python train.py --num_key_value_heads=4 --positions="learned" --attn_scale=0.125 --optimizer="adam_hyperball" --weight_decay=0.0 --schedule="wsd" --max_steps=6858 --dataset="wikipedia_en"
MLP neurons of a small language model. Each row is named by its layer, matrix (up: input weights) and neuron, and shows model dimensions 128-223. Each number is 500 + 40 x the weight over its row's rms, rounded and kept within 0 to 999. Numbers have three digits each.
A block is one neuron, or neurons of one layer that tend to fire together. After each block is what it responds to, as a language model described it from the Wikipedia text at the highest values.

L3.up22:535483535512492461444515534493555431471485475457529489516542417517494413504558595440527538564528455460513497500542494483427495546467567536496500544514496441482451575475554530481499452553511514483509501470523517442471409492450523503478451509443418551459511525431480470463498535467551529568
L3.up227:464480555428501471514540551490493465485479478496470454461475444500501409461520523501559483609503528488410490534475531505548499469476539499507560433463551525500478430502450474523555493530514498519466514560552493503545502544388513484511499473481510437445490475456434468460504456434474433480
L3.up263:508453583526578425500504499444468432538523501483487469533520561459527403544516488480488516518528544491481512530466413515499430442468467572509492514510423511448432492488535449520539535500514529524536497498488511463469551465451579643466467514478440505522525543538513476489517467515581505447
L3.up322:525467517574528442516434505487459453529497458478469477499502461485544472427516473438489505618495581518467489501526468500403517499455497568499496533545517516553502473550494477483508504506480473542468522531483468444511499480481484517500425457576467501518530550469482472452478509506542489532
L3.up522:491489468472536505447554497430545510540481464514585540456584513458540409478492476510489561482467583508463500524522462455468489484468477528491425492539518490508514453449516490540553512503484440531489460525492509473437486484392554503418545461500491450483485519546532514432543514499516526464
L3.up705:447510512452548419522536501554462469608469521433482521451491476502533432506559543444532595537506490518478531517496471474478533544529465557476450504463504514495462519436441502508540525515502487509505516596522538509490555420439477503444465476474479515567453538462499474484518474521538424509
L3.up924:464513510542534468520488494494499450500502442464464517379513445505554512477553490527542558523488536517526448491530516454472467493537457514498519465527554570489418438533517535585525542445515523489488443542515496508476507504487465531494422496525481530470538553464548482484473498494592516520
L3.up1148:542551488465525439471516499443418480489563436484587487508501538448465434533454489490535584475482521556534436508520459514511456503474456538508504530534494469549495460572563506508499477532504405547535480514472525412472476457494538451532466486441519558489434559538475492450455541474493378503
Description: The first digit (1 or 2) of a four-digit year, after in, a parenthesis, born, or a comma, as in 1959 or 2005.

L3.up178:461456479479469504514440495454438520529478517468486476508486510464493477443540482434511456454504531505473460457476467562503528433491453469554481381535511565516508466501469466512563504503559499429475490452510401505556485561507580526461458461513563463436510528497499516523515547471529502506
L3.up200:523514508532519480483530490506443504552446551503442485469565486528360485546523502442438462498498474526452531517556533498487421506468516527514547480523438475591489527475491501584482556598488509518523471541500512518477443458531531507542410493509494524498544472453596459547494471559441515536
L3.up401:566492526450530496496504485472545458512496513417449471466488506496388468509540493438431559489498498459547500518473538484548449501517497488508532482520552496481472458474450436535503503521539524522452509534561444496524454526459525570470483436559620461516505555451412441514454473470459442529
L3.up493:495475502423494511550491537472487486517478548532487537505456519420501482478496431491530522489469393469574559502453486471493523461576501509530485498485507557464514551454504530426507473533506548583469459561543478502496502526447512433468510518490471470561471492523527491500502537499529501508
L3.up701:438417549488551490507451528467497528540491469450496462457477487507427502557469579444575430476513590464496453502504463449510534510543543507524479479484536464495439581492427548508509471470465424520452503489548477467571550485490535554472448464435536535530458498476459463517541492560452493524
L3.up749:463486552575492489531486490447532495424496550447462525486467521488483529544541448466489510469498493494529487468511448514457522509488496581542505472518454485520469489505461450522488444508531451517493489452510396457523582536467573591556461499449500553544545493496492502437491532537487565464
L3.up788:590515487553523500467531537451543435525494474534518479472545478495461477519549528494457484435438527457502448488496519463482536478473517491491494547462505426540493437424477577498442484549558521497549529468490484430488481512543574551436478487485480496527466568565446492547503563554492557530
L3.up1232:528521509583509559542465533488557524495426495513529508492561455471470503499488481493504518543565493570525526427465547484442507526507571463479449471497467530490486479464499475482459504461456528515539539426548473500523533607492481550448435523514545494483476547501568482409533445573495496472
Description: Single capital-letter tokens that open a line, paragraph or heading, mostly A, B, O (as in Among, A fire, Born), plus letters inside acronyms.

L7.up51:507431513533510550422550563503533492493501490480554519580539455495431476484516539507501494530463441502534431505460484505457512500503456486497509488472499595501527593526497498509532492585593413460479495427484503556511514497481497432506473518449517493514502592443463486497523519438553517502
L7.up227:443561490520522452440488503500489519505542562426558502465432484497492513499444503533590500506559514506483485481483556425541458502488538480578435584525545448571570442482484509525546505445541532485492401458539532551501521531506549502518519426481546530534563485499549529532506418531486551435
L7.up367:415451481520445535476543552541504449579475489579453450583515500485455512416505461509503481498496493470528441470518517446583451523479456462473519455479539477521558524507543476475592497490499511551530418465527521552567422475530502486526563487520441523509527566489480481435500475452504512514
L7.up547:482450478440518435410512513472473432541438469461535468486538582575551520558435470465428485504454507475493528518478519490512422496486513441494472454499526540548546504486453587514506491517464505479517472525514457532468564532454468419509525464500499540535561497522452472572508494540513519491
L7.up716:455539521553433488469518503520492415541476559546545489564544520495493559491498511486473564521450450533586522502511513476536538551453452508499498507449572537567576496526444433500505511461500486556495550497542546533522436426465484434496582442488517560527470549545502488440520404474474503496
L7.up912:447429479483455515442488541596449428529489490451454480485464472483465396513500547502498530446447549539563485498481536511505517505494526549564454480577564514471471513474460451447465487532516479544542420471517546567475493476455529444548494525505502520500577485562502485440432545488502498522
L7.up938:534450465517445554447515458408522478589558543410443513519529521533527487524467463542487535534437522443517503530516499476555536468472484438512488515462553467545504535543570470519540498479533475492444512475540529551495522488528612567542550518452525548531543510504502501475495485533474599515
L7.up1075:486527440554515497469515491494530455551485546396561471543512428487490514508474511570528503426511496455519476483466485481534497488521540450539494513514575568586541499440460520541545565467543505523601466515510505461550527474503462524489555457438520497533551466614488518431518502596524558542
Description: Word-piece fragments inside foreign personal names, mostly surnames in lists, tables and results, e.g. Suz-uk-i, Muj-ik-a, Snek-v-ik, K-ev-in.

L4.up848:501432472529470499450496523526502418446461531443519523462487485486485478397493542476446556509523517489545545539535450488517523459538589552514468532480539548486498430438523550538479493519506470487532448524483584438511486505481510507533388455462493471579548545497473457425570490477525466525
Description: Blank-line breaks right after a wiki section heading or a paragraph's final sentence, mostly before tables, e.g. after ===Replays===, ===Weekly charts===.

L7.up0:435465534486497509470492464514498537515440432526512493452448449454481505533471531502426506516491527495475541503516498494488508424505530502506484544466554552514451556511507470537514480565512467499449474486508571482501432543475479454531449459421510476499536506476505482547525418497546464524
L7.up72:486531510564463457417478484486510535480500551453460457479487511485521509573428510489490525562502546485456541547465389477456506428563560566529475466503608496514519474469549500466494495508494542453517519507550460499450518533520480480439431488495497543506475534575517450519531509484487509544
L7.up245:490489516507528479483461575502521492478493447431514453484489485534483476566486528453507533408513463458411465498477504453430446459556579536576436500477540629539441529455506510483495497502502446518467477538561499453525516437441528539461487474461463534419519495466512514525479486556530510542
L7.up250:499627552516488483481537483519462536474511510480413415474507489472556560525540478523512477503512400468513508459452445491446460532463512460534452417540506538481503516511512473440488494531523521447567411456515499502536529597512544517542417485517522539552534545466524471499528541459537540538
L7.up557:585549506544399538384539505573495456483570481389503517489535527547511519532485476538481511524511534496496544423391494458484546526505551519524472495484555531495530520539468492495523524472543495541524479464454504512523560493500538425533527514505535501572592437508496432479549419439472484459
L7.up726:512565531481465422519493477525565496515405494478428483430556482481530525548502444512492521450534526544462563472523474490502481541504553522505390460522545527476514521533486522511433492429531464391556463534581460494526518489471488493501464483471458541494513458456486572467529532529522517548
L7.up861:430598566460496446538462500474552476483466499525493486480487562475547594451424506530471453486518535452543505480521476543493524528556531500519463490479534569452489500446498528580486500430441544464515457465517509513445538544509539497497491471465487519502575445459535510516505452457518488565
L7.up902:517516433568437443385437509474524453586536442463533525491578476499529536551495541443437461516440508471461522459505469473441473501550569509538399547521538579531446525484497532491497533475492484491536515531524493498501489571544518472527453520482450546530503486558496505515464481487494527474
Description: Day-of-month numbers right after a month name in English dates, such as September 6, February 21, June 25; occasionally mid-name word pieces.

L4.up1077:466515561513495478422454498401550448433508550437590451506462493483531429463537538519436526515553478474538473529486406489498456454457527538506463546553514521480554506505547473463443510508509557576458517459579460419458454454522501501466466484460540519438452445479487487422476550533506422642
Description: Number tokens, mostly 11–26, that open a numeric value: dates (19 June, June 18), years split as 19|13, table stats, scores, ordinals like 22nd.

L4.up423:482500468491479512489518444463516462500520501492510479518536574507481466527481435458437518395495525492437498505470502525536432519453474477524488476478564565512487521473512538511485548504595401541523541513595484446516523498518582464585477499474498498488508487594456469481454490533424549439
Description: Prepositions, mainly of and for, that follow a noun or percentage and begin its modifying phrase, as in "33.5% of", "genes for", "piece of".

L7.up24:482552538586502412561455522472454505521478510478510481494509536499538460477502559453489495492497450457554563522563435461520487507512462462490448493525500415490532490564547453520483508509583476468509479488515508444522460493486576452478456491485503534548411506518529478496513555562480482566
L7.up484:476559522489469419466496534530540488577511540470453475459479520509480454426553459514532567470430514473484548471492443505462406487495513525549460549510516546524560532513440488491512464535542465519532426449546490524547482553475500494470457515456537521507568472525506499469530578475528507526
L7.up524:488516561500470476523494503539502374498454498487545497482537477496513526487549534446433506558530410504490456536432479481402475523455521489542433520537482547498537545522544460496470503429497500447526474487467504420506495520467447512493482463475474471545500529488530489504458532494560491493
L7.up625:465495583573542442531438470489498427464473491536532427548493509468483502505514546437445474516484514506520493465495373507503449608490464606519462471476530483533499413494495443557482481479538561479558550522473452532524530525444535490439430420430506508558481507453425461480398526482502479498
L7.up679:454505495503522499499558508472482448440416441543509469500528532449557506532563412499483472425518534583541531495486586502449524476511492497440420498451508529482463481462517529492496496535553436435523453510529474474505486508500521541517511455459509515545520535522550523535512533554563459542
L7.up749:531499479554418456444454509543423460513559463505474533518469460511530477466484458499535533510446445575487497520525505458512501489519451488491517422541513450473508515525511511540502508480496460570467550477482535448484475504442475412454547490469565511556504490553588507482465475533515450552
L7.up751:540565426523481488403463542433448505516497407519476455529481505508537568489516495500517495465491470426551547527467467533491486485496489480519504500408467527466501401470563553467448380510563504454466491541492467530557541482502610449445403503483470517491518565528484467467522560543500513540
L7.up819:503552501549528532519457507467522466557494502503470400418489540520516474483557570536500500490574486557465491515482524498494452537494520480584470496545473501507510464519446513495497521510507487485553442458522517410497438537460500445440525409459558525515492557580456472454473537532559565503
Description: First digit of a date after on or in, as in on 25 January or in 2013, plus sentence-opening In, As or He.

L3.up1:419489563507465520522507530485509500475494498499413447491531531517453473435469474477450509476433514457592502491496425469546504568455481530473441436542597471447472466464492432506564453491516443500534516485546433509504464511474509488408476512516503502504488597531467434475565509505507492478
L3.up24:505431502508475430466483509513527540519428493424572467522460494493468491442474448517473522498526464476543460490462501452494528479502510511436485482442540446538448497423485542474544523508509457586555541458547466388566504533490548486401509534482549511458523542535499482523491566524493517455
L3.up686:525477482501453553492517491445458521456481529538491465483445475491485479462499526399410514465506520487603519521458414482510497525489542518532389502473555456448460457466532505502516504459533516510538432439496457473468454499417552491483471452464537396540488554483518514402566498528433499494
L3.up860:491400488472506431539499508480536414513513529473523456506492558441474463468523542466438556567479573520511539560511375494494490476465431527475439487518502560508471433467483513528525484459537483530561492503492476466508425522463532534462460484524535452532465506543504429439533533475548433506
L3.up1039:450548573481564512498461525433465521541516545504481539534572494505482535513547512462432458453501495471557586501499479458418536496533535460494431448499488477467491560420468515488522461424559509510559536549510566527470521491525602447429511547509540465487575436480484547486548501519417490491
L3.up1078:466482530482519510514471511515484502498534540540532536537474511524509544514468468571392562506450493484593522510530493540601553518473459541598394466488415520475486447496531500601535528471525500472450492548500530504458438596432528439531521538522503537504476570534494528467461484519532472427
L3.up1106:509449503516531564491449516426502524498543487514506478481558508535461555460516566449507517459529569506619557466484500470568480544457477488520443520487506489447588503482524588542529502443551475497474549493449542523555437498497556530525439409492499561458483561455519452408532492555511469533
L3.up1269:495432472513477554495487507467489502565475463446481448514458503498504511481592446510447548472485533502605465485430458536491431500542461428522533456500574512572496529434509477545482518522535566526416471470516527515494438502438575526455522491510528496514521566522495517527566478467515484450
Description: Fires on == heading markers and their first letter (==R, ==D, ==P), and on blank lines or table pipes right after headings.

L3.up352:410492474455541451497477568537473587470427617533522492527517511477505419497534509440486458489569562423455579392519519512511507497453550488556567529511552536470497520551449467534516518505493364440504475490498489494576521483516538562511465515423487489527517462565507526480493517548458433504
L3.up421:524505514516546458460507488562454502514538534592442528576513549433437513487533462500519474445487460445469599513468511519448486525482508502481544424505541453460473461484525465585488550428524516465489501483489475511534595478499570518504504441495460456509545594481461446471498511485521522530
L3.up583:519486512479476551509537508514455536503474464558532526499469538453507417521513490507505573534426527509420542463500505491456557532478505507491533513532544478427524483478571496506490446530515480517559493441472537397541526451509531458432522474483524502465496472535508468437545539517551492518
L3.up631:521473532493502515582463486502428530524514499454460485491450545494522414459503491441463504548525523529521496471486526493444442524511477603504494476543485575454531487472485481524496466501494488453483467496451464459531462485455462468476493443478522501499558541455507477532484457482601524523
L3.up895:517483500567528529492496508527452460342448506503440463448466549510548512551535529480526500488539465461550501477446510486546443469452544541523539486513498477478560455457566485480529436504534451518516501488478498586532506489514554516520531451430494475503476458511482485507423535532542526484
L3.up993:444491432439465493449482488569460482471397422477504507552411493482558499499459463572466535554505501563495499502484529485510535506448491448477496544455545532543494455506466442520555478506539524485522423483505483518467498543461535443432517481514547471523558531545482499510523493524500471521
L3.up1015:440434471557491528455502520580447564501498533460482476524483536467501416488547495494463541555506457506430453536495540517497452563506513593501487542547561501479526495465501505542547577476506496537523515464554459456552529501458456510526476490369520522531550475521479484444503521492459488500
L3.up1023:524475475495506542515565476528530525523509466491471536486425484465514509457549506468525496524456557497438469502536507539463476587531570546503442541488508486503444471488470451510475462462513492442517505530552523485452500486579459515560518503529464494515502503440468464430375498516460506497
Description: Possessive determiners and 's after verbs or prepositions in biographies, e.g. his mother, her family, in his first year, their academy, its former.

L7.up36:559565524492453518453633536529532534553543485526477514545515462513524458490490485486533519480495491539543569488495528377495502484457490408529509393469516509518522479439481519476471451470479452517504521439543541500509535535492469486493522530507553541523519511482464516504441422446446554487
L7.up89:481482468502485476487533526512513507477480523491549542517508512519488472506435418481516502509408502519537461488488517458493510544415447514507451503514566503526443486504484450520540525602498552557558536469517532458561481505404468420493556400470574537523481534470486460493548442499499442526
L7.up210:495485491462493559424540539541524485444465439487521422533540449547481499473472474521576528518512541492555449520510519476481533459496505492495478525513475531492521539531430444415591525456551531592532466507471458590529594490511476509419545464504526475499512520556493466469512589485554533553
L7.up267:458437472488520466482454519495451499519491502504491501536500454545457479453510490509492493505498492556545503561475514458445465518449436451505423587483530527519539535466526513542515494526531556529559464468442512477538528503518580543430488449489542558532498555472492476421539547447527475555
L7.up500:507488469449464490466555557465542528495398524457519478502500423436497549454406468509457573521494459532469560531496552429506540477433502465498463465508557469532548489509491477501487495549478514522488497510523544502427557564457547450525600480490529479556490556496539490454521461531459533496
L7.up590:428499487487483462491513468506503440472515518467506472473457488487445434530542486426403515554527534482494568525559494547500482526478487475516454494505544536542458527483525475506555555493543510508523475529454517442486469533454539445506547478501540494550507494461524512453537504519507447516
L7.up1023:516442473478479515498571478541539486562567418485514503546551466523507478448551475495509581491455394538480506427476566450488499516455504499493440570463465504505479529512530465526514527467537476541474402465484523490516483530501547460504537554499532473500588459491536491487558514457521542520
L7.up1277:565515532470535491504461516442504509487528467507484522547494436476479485459470471500474502596452489503546549503518498464480428463457516476457511541490551502473494513518518471586546487565560563491573507429540560465567557498485584485475459439466552528526503485492509472495502480452498482558
Description: Non-initial capital-letter pieces inside all-caps acronyms and codes, such as the L in NHL, the C in CCP, the A in PAVN.

L4.up969:554569503535478556489465470557531436474496492523546464472571511484517443487561518466459489462499521512522478468470530438522454513458493441463469481573507470507535430482503501499488465522546454440533513459522465442535470478545530542442507431523447548476478603477479508439490525562495444580
Description: First word of a new sentence or paragraph after a period or line break, mostly In, On, A, He, often opening dates like "On 19 May" or "In 1994".

L4.up1131:513562483456500445501565530474530490454499516493511458548484504463512469456476531509428465508514486581525574515422465460469535568478544484507505539493493486535481521416528487485520478494514486485485464497501427495558508507483591469532486460480588524514495538484531473542541489510523476495
Description: First piece of a split word, mostly at paragraph or heading starts in Wikipedia articles (==C of Career, ==S of Seeds, c of census), plus his/a after made, played, signed.

L7.up339:505521518488513549547511478484514495446545447549575434566492410444500527555509578547516539548514484508602490490464417490486534554476445462458457467601491516464439433519452491502513451475575461530543472463565488516472441500456497446402491494456561477514545494576463455523513505545607491471
L7.up362:490514577496428507441598481448485513505518491493504455466506492385495502487446529505461493447453496528553463442549528531467479475480481545497517519466446527486602453484497532517582433488545552439435527517455466510567497541426526491493438493486518555483462543458509511447479531522600546516
L7.up432:543527510533436522456430544509506474454455481505491488469484484514497480503477549507498504434533432569531503574464511466483489449512476529611501493597501567422543488489429464510546543489528525482496495457504522469553507526480603475470419453481542478521521531474457469497430527499508468565
L7.up444:486490566512434580560490507552534545462571565473543539475392540491484505474452522446520522466517473511547417479576459451505518541436537493548501535497466531445494501527504552565497451492578519436514461406509495464555479556451522469457405485511509446475487540406537450505480469492522512527
L7.up456:507550482522498468537551548526469533448548531487517516519448564447427441484522503479495497524451415541498481514495427573460512553513532579474480460612444497485460545547510409574508478447509464505565505418464547485476585496566512500477424513530499498542512569489430501550497491509527538547
L7.up904:463480485468458519509518514492445493571487479570484532509401535535455500516488526381568478485505507541590481519510499506499522514483545448475499513453482427452506487578564557595483439485505471504524539478519475448496545540492497490449485513468447491507526528580486473466459558438507455515
L7.up918:445521507427423482439530498502474433467528456572463430530523370472475501540448533502464550400499501467590515490442440517545522529457515484529527527523506483453476437476491544514596480509499523485539428430491452495493475576475544517461455500487500480470474579530488478468536481473456488501
L7.up1076:483467531407508483480563494482523527507598462499486484558465494491469527490493490557511502465500511518510463485482536449501454536496502470563514634548566534517466532443500445439495533505537438550495527422515507474537458525463520489481536489511497487473507524495516477503531452512486462474
Description: Hyphens right after a number or ordinal word in compounds such as three-day, five-month, first-team, mostly in sports biographies; also === heading markers and mid-word fragments.

L7.up470:481514603473546480497452467547513507554461522566554455493427498504447506461493474446489431478585519511476602503532499504524538533465483491517510537486492511476532353539518501523551431484515534512516547504500489414483497567554498492433454482472546439533496475495482463531463529441540456439
L7.up846:549582562558516503552431523482475539550417473518466510405484482480419569525528595455531524481459519498508489504469435517531489524428437523565498473503484573514551508484502499531490463534474492473469541452477473543472557457467515482432532561458573487510453539487510441462460521595511518451
L7.up945:482600468525527427533556493529493496512513550476539432554525504456505477530426482541476461574453450491506572494496430510412517556460461557444517546506453497525511516437498448468478522487506498442512553521500492472411490515442542531430504493480523457517460527511540509528530534514552464439
L7.up949:517484519571480580563472497532477522480527470535568471483498533460454499477508619474544488490542505509527474536520445482526440491459521560551553531507512532519519476446510437523489479436473512515571557489481503492564460479481503525492483469539497491465542579483529507505512508557548459617
L7.up991:540534482568442506530487509518462504514380494481466467443518510505484469536468531446524537543487520578559458513492500525474466531477429507477515486518491532483491517468538435515497465553438494480571491502569462471534536554462502419459555491526533499529464550563482491500485499523560514460
L7.up1003:525422456537545454515518505528531512482574485483514472463453463494488486489468574502518555548453463528480519536414510474456513582433518533444427502580457578494528443490520448533524479495553473504575540485472493472514541452479515478484513439494548536540514492529460510490523523490489430488
L7.up1014:551547562552505457557447488506488374465484503560473444472464531446451540552570506509475536448481523502479512522439483527426498504537478512494555505533424520386551507514478463520462460466494539484548473449509540506510544464442498533439503429490566452551511626432407498493490505486575476464
L7.up1264:549546501618437446505457507438431458509516538543529512524419491464484480511495596480513451455449522471488543479400443452505448531483538510500520511479471536550534500542519479461508502416518470518524563500550517511481568531454555515493467516405533474491532508511483519467446491552491456494
Description: Possessives and articles right after a verb or preposition in biographies, such as began his career, made his debut, received a.

L7.up135:507497533523422532487467555464499454571440446465491456471545575482485556502501578515479532452477513547602556501483542488497372497460488518557552450493557499517593479476461547518537557538574487462508550511544508511532568510452520441522459537485584492499543500604500527565512508459429492527
L7.up371:471494504476466501459514520463459438504498499458439519536487510510435495541437438509396600461382466499499581498477505511484534501532525514513534500486535582503523448455416467551497567511552471510478494473482524465500458453496581508487405542438531453454570560534440453544547514523470538429
L7.up593:516489516573489429460543492458503467444460553480508501502440486490479509575488417470387491443466496475512579468513500556499530533520540466519510474524464505460482525533473513507474517443526466468445480461512472524494469477508625522497410420429535493453502526479484451521482516543520416445
L7.up921:476517597491468509546467543512431483488478544482462490410510558552508507513483523513520491444510482472526529500504419500492475462524480486505578509477479560526511495481499419507496511495469510425506544474539498493505396399450546435497487508500504527513507476576463554508533478506561470561
L7.up944:493530516540425520547480492527523483479488508552459434500554463482462453512428501482504479448511495588564563511472474503417533508555597515445505501522448502413511491485396462534533515534511454462545504547504475462526537517465546452491534515508565422516524569507495557533454529489568521541
L7.up1059:461454463497466505512432535499548486491590506489469462557463556565432511489472511430460509480450422538496526489475462523464450414470519531544547541482505544532526469515471484492449540491521495525559430492541512469510547519475584479506499493496498407523516617541498450520447528496492420450
L7.up1192:435502507515441501446515522521557473465572532538432430503497527490501470493444430557522525498423472534458560456466446514474435497457472477562538558549487472504463455541447483564621503524581536481525498406559460545484491482469504552501546504539545458471481572493479416509470537475487512521
L7.up1193:528561458514509548550457547545513491475467535547511490480509535513502473520502509472502550556503479485467489462465446516407504465523529521508535501568425572506473488451451462562502516507556529517523528490506474519481469485472512500455460493505545423579479466518489490502520494494487537507
Description: Fires on "of" in title-like "The X of" phrases (The Art of, The Siege of, The Family of), and on line-start markup: table-row pipes and == section headings.

L3.up84:469455516492490524479460531509512465481517464513540455552491532456482472581484501464467498489540481429550506484437480432435536487487454540561491479488492486449529491513519529516541490550521476509550481470530534509504478447462465554450478381472467477446437474478510489494529485523513502553
L3.up105:533442577495556535549492485488486522531455550490507475473516503498481536541484501441514474512472526476425472441480530475447475543495460521529462406482516550525521442458452543464432510509525504505507505459494485436472560411500512460431481371458533467452472489472524506480513507520451584471
L3.up247:411405501459511495471411486552531476585467526502478473490542494457502447517534497489439590483465512481500543506472435499419434488471441579506476425430498506524450496471518467499485502536486529522484502502487499481478492433430554523433450486467484503555540515469475463401544503535561547510
L3.up489:471410569484537525480561513542463414521501479467487450492462477521585493558575458469488511442541493412478521486430453516509493486475517506499471502454560557465489531423539468527524496511550521507441538544497473494521442451468588532467480497519509550512493508476474510485502466564475459500
L3.up656:580493509477498581549555562509554485418405525501574442500524471468490423481510426546464568551515524455500448441449516482469498471552509562534522464531484553538516532518455465522543530452530499526453534482494525448487495528483527545485467449455544521554493490481508484549504415535533546482
L3.up894:441474480553534477458517617547482439496448476494562469537515492411432497540577503454483564496501544450518470442452451450549468503497477459439537521485503596517463549537485535458465489499509520548499491493511551480480451460557453501425408408517452517508525558508528486442506452524553476488
L3.up949:493469530434532519450421557494504458463456573436489508472569512527507525493606503474473451468492471471532460423480418500504473525564509494547495531523521546464554509464494442464452487492528508511561436520501546537471531496568552536470495488474520484463493482495523455538581484465508473478
L3.up995:509573510463577542497481509491466467447464466517496464413580537455572540531606460413470521512503455469544434457463459466496533562479494580567518520468568485480566523484467476393495561577517484514481515536486483452522504542546506512492512412463496552561559467474489441430540501467516582522
Description: One- and two-digit number tokens in tables, dates, scores and stats, such as 11 February, 3:09, Kluivert 13', 43°03′02″.

L3.up238:440433444513500497516501495509531413516585501493497494441491472542485458456508490483456533485500444460568432454531463525539475484494504547511505474549584544511539490455417472536541476449496464484413524489539535467502496505427543503568504426469567440487540544471524455533427434445514423507
L3.up307:442450451477563594514594517467515517455513497498503437474454484409445541529482484505519538402573499469508414497463477471459514463564472487547575446450504496566475457525468472462600542499516501521538499474499553510559509506514545535502483451445528497581488511496520482513542501560486476499
L3.up379:407439506482456540472473521533577517463527532505530503568545426502426499507455543524468464466479554451593538480482437558460493527526502504458501524487474477470500542530470513450564507484532507484434566459573461540533431539538542508586458498459537527491430502471517464493567505523500538463
L3.up389:472461476452515522516488503543471513519587462472453427505516518549455574560394439512401508509571542496553470516448504503475455571496527503548536532494491549544487488443421447483574529456539529560455482419554470492564564475509549469478513454441511543512468530486506491507501513574511567478
L3.up623:493455490493553564574526540495456455569426535532464494486452473481451450519456489484494573480501515455571448445464466552538467518520531561579546473449513503502505485431511485501456409507547505528501436487579477469466435490453530532506481467481539454491507555533457525565535463517467548461
L3.up915:456465483476442554474512510432537570545535469480531481533513470493480513490437501590513522516458488440507570496481489524508520505547516522564516481453571470573469441486426513505546501531526482465487527500535458477575565455461507507520508496468492471513525477514496461528468512526509557485
L3.up996:508422530529490606568569551474420494474489509485567480405455521468506481501414524466484548468514500490480434463500559438578454461482524496519480448454502595463533495462496458524485384452527553370510435499562501526572485544522538516539470509495546543545538560434475446467456455503493567450
L3.up1231:504486526516465490531497553490526500431485541526562483449476418506536609461419507542441574491477487519555537435537502488455516506509490603545498562467496555471483529479503475469514456470524476434570514500521567485544536555542492498447420461562485456456459510490537432466522498506493489511
Description: Opening === of subsection headings after a blank line, closing == of section headings, and | cell separators in wiki tables.

L4.up271:540459474520526490504550489490479502503510509479506433472483542514495534524457510465520521464555403460503437421450485476508554482442511515515511534481522441571529421511538490477480536483512490478508487435615518503506534492523495477463574470504498475496517465482542479492556495515569542561
Description: Word pieces carrying a y or j glide sound, mostly in foreign names: -iy endings (Anatoliy, Yuriy), initial Y (Yugoslavia, Yunho), initial j (job, joint).

L3.up32:499430539487560535569540535457453521547506535494568474518521520529499475484506470476518544459564527497578552525498466482537483454481475547502486447514593520512507494554451527541479470487520474499574520490557490397483490483507547442579469538498547514488569525475462428508560496485536514465
L3.up290:484483512490486567516456553507451552490508579460507415578519421505486507487432500516478478484478477482520460540443547494542551494501398510561490457487508532525490577505512470525534469448513467465476489403509498545526416531516499504449494448528489564492478482461493498422505443522430518511
L3.up310:580414524523528456483552554500520513484480568488586477582496483499497464463550554469544453509519545457538472450408507466503414496464439449504467552509553592386494551497505525510515480517512411463536488511451543521515452438527478500484541505498470483501528549582486466504520426521505516444
L3.up450:546420559485452490550440501530456453521476424478478450492538416486530485506468490464496488472524536521487519487474476461535403526517483450480478500456464556510521534438485512514531504526529513470401537454482544553460426440500484463492500435426478551481551525484524425469528470548557542518
L3.up555:499476508508552531413475526458491448554546495458585461448497494553448502534502464563497534466527516461534369479399511482555462482532468531566478504525526476522584489508459496550495464540527407547507450496516513480469499467530463547541496500437597539476479534550515464476457435474465537489
L3.up926:502455518457527499527537484509483469517538528553541457456471461595474518480515520480463518602514573455532521383543496518472492630541459492527427424514514521502573535499521469511511529522496485491468448498511493549533389448554502524450562461498527501429488532513495496513516465491425492553
L3.up1001:542402446463557471539472514464571504559483539516491478501570447520422480466610514491559563472536493447499378435435431477523464476574508532506502472500498459517488485507498549560537516456472477411537460476493472476555483509566472507558491534515496509463526528531419476440490488407506602436
L3.up1099:473523494523530553460516469447531466504542467493539479497496476497442542476444508479534502495464545476505517481457398479522404454523489515549496548490465602489453595497475507513520455513523433454459425514485509422530481442486488517498470515510600529442469620518524475488538497418504521445
Description: Word-piece continuations inside split words, especially -its/-ts as in hits, commits, portraits, and Mitsui, Mitsuko in Japanese names, plus table-header pieces like Pts.